{
  "num_hidden_layers": 11,
  "hidden_size": 448,
  "num_attention_heads": 7,
  "num_key_value_heads": 7,
  "head_dim": 64,
  "intermediate_size": 1792,
  "vocab_size": 16384,
  "hidden_act": "squared_relu",
  "norm": "layernorm",
  "norm_place": "pre",
  "norm_eps": 1e-05,
  "positions": "learned",
  "qk_norm": false,
  "attn_scale": 0.125,
  "bias": "none",
  "tie_word_embeddings": true,
  "parallel_block": false,
  "init": "uniform",
  "init_std_qkv": 0.0247,
  "init_std_o": 0.0,
  "init_std_up": 0.0247,
  "init_std_down": 0.0,
  "optimizer": "adamw",
  "learning_rate": 0.0012,
  "beta1": 0.9,
  "beta2": 0.99,
  "weight_decay": 0.19,
  "lr_head": 0.00582,
  "max_grad_norm": 2.0,
  "warmup_steps": 499,
  "schedule": "cos",
  "final_lr_fraction": 0.03,
  "batch_tokens": 131072,
  "max_seq_len": 1024,
  "doc_mask": true,
  "z_loss": 0.0001,
  "train_tokens": 796900000,
  "max_steps": 6080,
  "dataset": "wikipedia_en"
}
MLP neurons of a small language model. Each row is named by its layer, matrix (down: output weights) and neuron, and shows model dimensions 176-431. Each number is 500 + 25 x the weight over its row's rms, rounded and kept within 0 to 999. Numbers have three digits each.
Before each neuron's rows, "raises" lists the tokens whose logits its output raises most directly, leaving later layers aside.

raises: "d", "igned", "de", "ly", "lying"
L3.down36:512486510513489521459537483471533454499499489535511477432522503492480559500512507471546481524477488466463557517531519502530468510507513531478477472507516486551491502493478535495454502504520515462450478481462478496519471452511537481473503551507528498495488487501491438510493453494506490492517501453525513487501451508514492506488473507518500487565542520498505512522524488505521495469501515464556545532508493480484489521526511547513505493523533459506508518542527509462498490501499500507494495492521515490507501519459454485519519518496475506485480488453493533524498490524487538477501509563515491513504505484472507536508475509556493485510513485460502498510460515504496473499475496494516485512489550476497466500493537544500523458500485495484519466524476458471474491511472475

raises: "pl", "mon", "p", "ped", "ino"
L6.down193:513500539502497487477521497488525535500501500515522531516526507460514491496504535466468485463510472472498494498498484518508484509487544508485456485530493467459461534502518483475491491477476486493479510485460478505486487524448544482481497485478543462526498445489457499496470537482510471513520479472515542494488485501504507540499532543519482536506489456465545530482491493457492464499491531499479454516520499541520499531488579464504495484516451481489505420537496469455499557457495518499493508546537494541521485523510498484514494491490484494466492514461533517511509524502532531487517508493505519529493509464517489475509515552499457505512514474503515521475486520516506523498493446511495423540502553491511493484540508497453526517500533508494518474519544524540502480483467492

raises: "ie", "ie,", "ies", "ies,", "ers"
L3.down1293:538534488473482512486512472472522544494502492523523526560500519478475495536485487486544536517530525480483452485505519540545514535535482527472539521496527493534483473472477492504513483471521459468535515504517533518482497532560473464468478479555520502533517494525467520515451493477510490469502520481524510477476520486518472493465481530512521461493513497536518459530462528450461511491509447482463504486471503498472517465502506485539473513474484508525491520500485506492511519499474533489494461486487529508533523488488499521502512503494528472461546515501543458467515484515545467528476486474475470521506520466479473549475465468457516530524532465510485485511487536512489464482539523469515507452495527534477514499456459508487532491499493505456494477457532467449475499473535486

raises: "her", "c", "ch", "hen", "hel"
L6.down1077:510502509511470535520518545494538506515507520464493501510474527501516489509489536496531509484496577519520481525444486474519498514505460488499505504505465491471514491494478472511502494567493509504479505521523483530517510518507514459543518513452509484515477502476487525497509485535526468481515499462498501442460527545493525493464543509518462546465519537478553520505471524494474480518476533537500461502513493478499504507510509495508507491536502526478516485493506475474521503502459499564524487489509535460502536554503520524522510497450477492452503533509496484498473465506515496518500472510468484486544532469497516472425523521497481520449485482487485505478468470513530513500566530491524534513488507495522492496472516477530495485510488476515540514522490466470524512522508537

raises: "m,", "ves", "mi.", "mer", "ly."
L6.down855:492531513495516515502506451512552510547552523531503504481466479514485474491478556518478515518536510485564504539473509537502456530470523511495471484485494490495515462464517447529465487584467526483506522500481489533476475529527492504500521506443504465502485531521512492504495513473482487494502511462503502553515491544496530521513497528492484495533534472489522487507507474500501508485462553545534500514513492482558485480462510522493519476525451508526510508531464489477524457479510463488536525498506480514487487493518535519529464565510492504524491499515474490488515495540512506478511524495482497482544561435496492512492503515530523489483458526489493524509482540496513533472472475482507498480474503503499489528499552497495490491464490484557484522521469482507506506493515501

raises: "an", "an,", "an's", "in,", "en,"
L2.down398:501466491462507495451469512464491499471508502471496507503475450468462493470495510520501530545482516490457531487494504506523495478509528538482517473470492476554507486473484502515434461494486507498508507509511491516503492513494482492524498513481540524483519511448517510500494573501528472495500489503503480463497490542555497487515470522506523509508454499518479531500528483493486479505468454481474522516538475501524490500522544430479478470501480496489529479507529462471486502474491514510491485506530514491552514476485493534517499514505490485515505475499542539505480536520497484441474475538524483457494489493479513497478499514536458511452507497533469468492480499522498478485517520491579505476508530497477488488511501552485537485477478483543537489512517477530528526533535468

raises: "izing", "ize", "e's", "ising", "ised"
L6.down298:497496492493494469507433481497505466543473514504507538512527463475549521511489515473502542514500487519496488488529489508501474540516442485497514549551493496464481504545516490494522501505520556488502537517469510518520495524572478533443473485501483492522501465521506500476479520490514505487524471470517542488496479499476493601491503558491453469513469536555506526499498487535513463474502494497505509488505491523485519525512510487511535546549511507475493509522516496444486514520487516523495468526491494500527473529494470524494484459479540496570514504496507511494476497444485509517519487507510467468508481497468486520484522507473510529509501517504485524525538497532456497492480514447493499515492460518489460515502498487529496484524517476454495482510498473485494491501477468

raises: " career.", "cess,", " career,", " career", " doing"
L6.down1310:507519502496512491481437477533470493517495514483494502489473511504483495511500489521539493511466534544529490523490478514516448528469466491522489530533494447524489520517499498506481456508525523518467457562511530479530489516516513489511477500484507495569541502471521500542515509476504522515504499530479477483489497517505479509483527499483474491505551526517522515521535500518493491466475486480528556502500493517488431514509482543492486532498461502540530466495551511494461505508475512528508517466539458556482556478477532482487507487480497516503515507505478501441512506516444482466517511510472471493517497466505538508530530493531479522507500445469475496522504480496495471488488504499550480515483464510515474482503490501433537477538486474510543493485495525505502474455472472

raises: "ment.", "s.", "as.", "ia.", "ation."
L3.down329:470523530539507498454472498478509481536487486500492448455503508488511524469510504484485500529553539466515536475531534500536516489509510455535521499489485499494498529489524526490510468472474500471457505507486517547494506517521524549511471482492538540513497525446508506490475560504461513469518504548518514467545487525517492469512474497483490505492504499467492454474453463498520507506525474511499491475505518482507507523447474462517488503485508505542539487503495479500515506594505532496502510528476499520524512483502500493511469500518503517531474486483494532471506495515567483459491459484503505453501482477474520489524521527508500523502469494508522485511496541470523506512461491503479510482472502442509547519523504480541506476473528568547471497516464525510532466525548470

raises: "ing", "ed,", "ed", "ist", "ist,"
L2.down1226:505537500497505478540504519460445518507492498569515449480508520462482466493496501479486526479474482468495509507460483484527482476468535513487513508472495530495476534520532516486506476503569488505495508510483480485490484536541465495485482476485479497516478509466519492526474497501492524546477510484527490495525526475526474492444518498532503478504459495524523507501464507544427490547512482475509496522536463490492526509457480492531484484474499503483478496500480495470492544493456508500545520537483496448524521528502512449528538506541487525506514488513527496476512479503449491529486510504528486464482519484474502469476517509483532512553499493533514513500514513500518490453528489487499440468500472503492520502507486489465504539500527539526501450482514547485484489535473531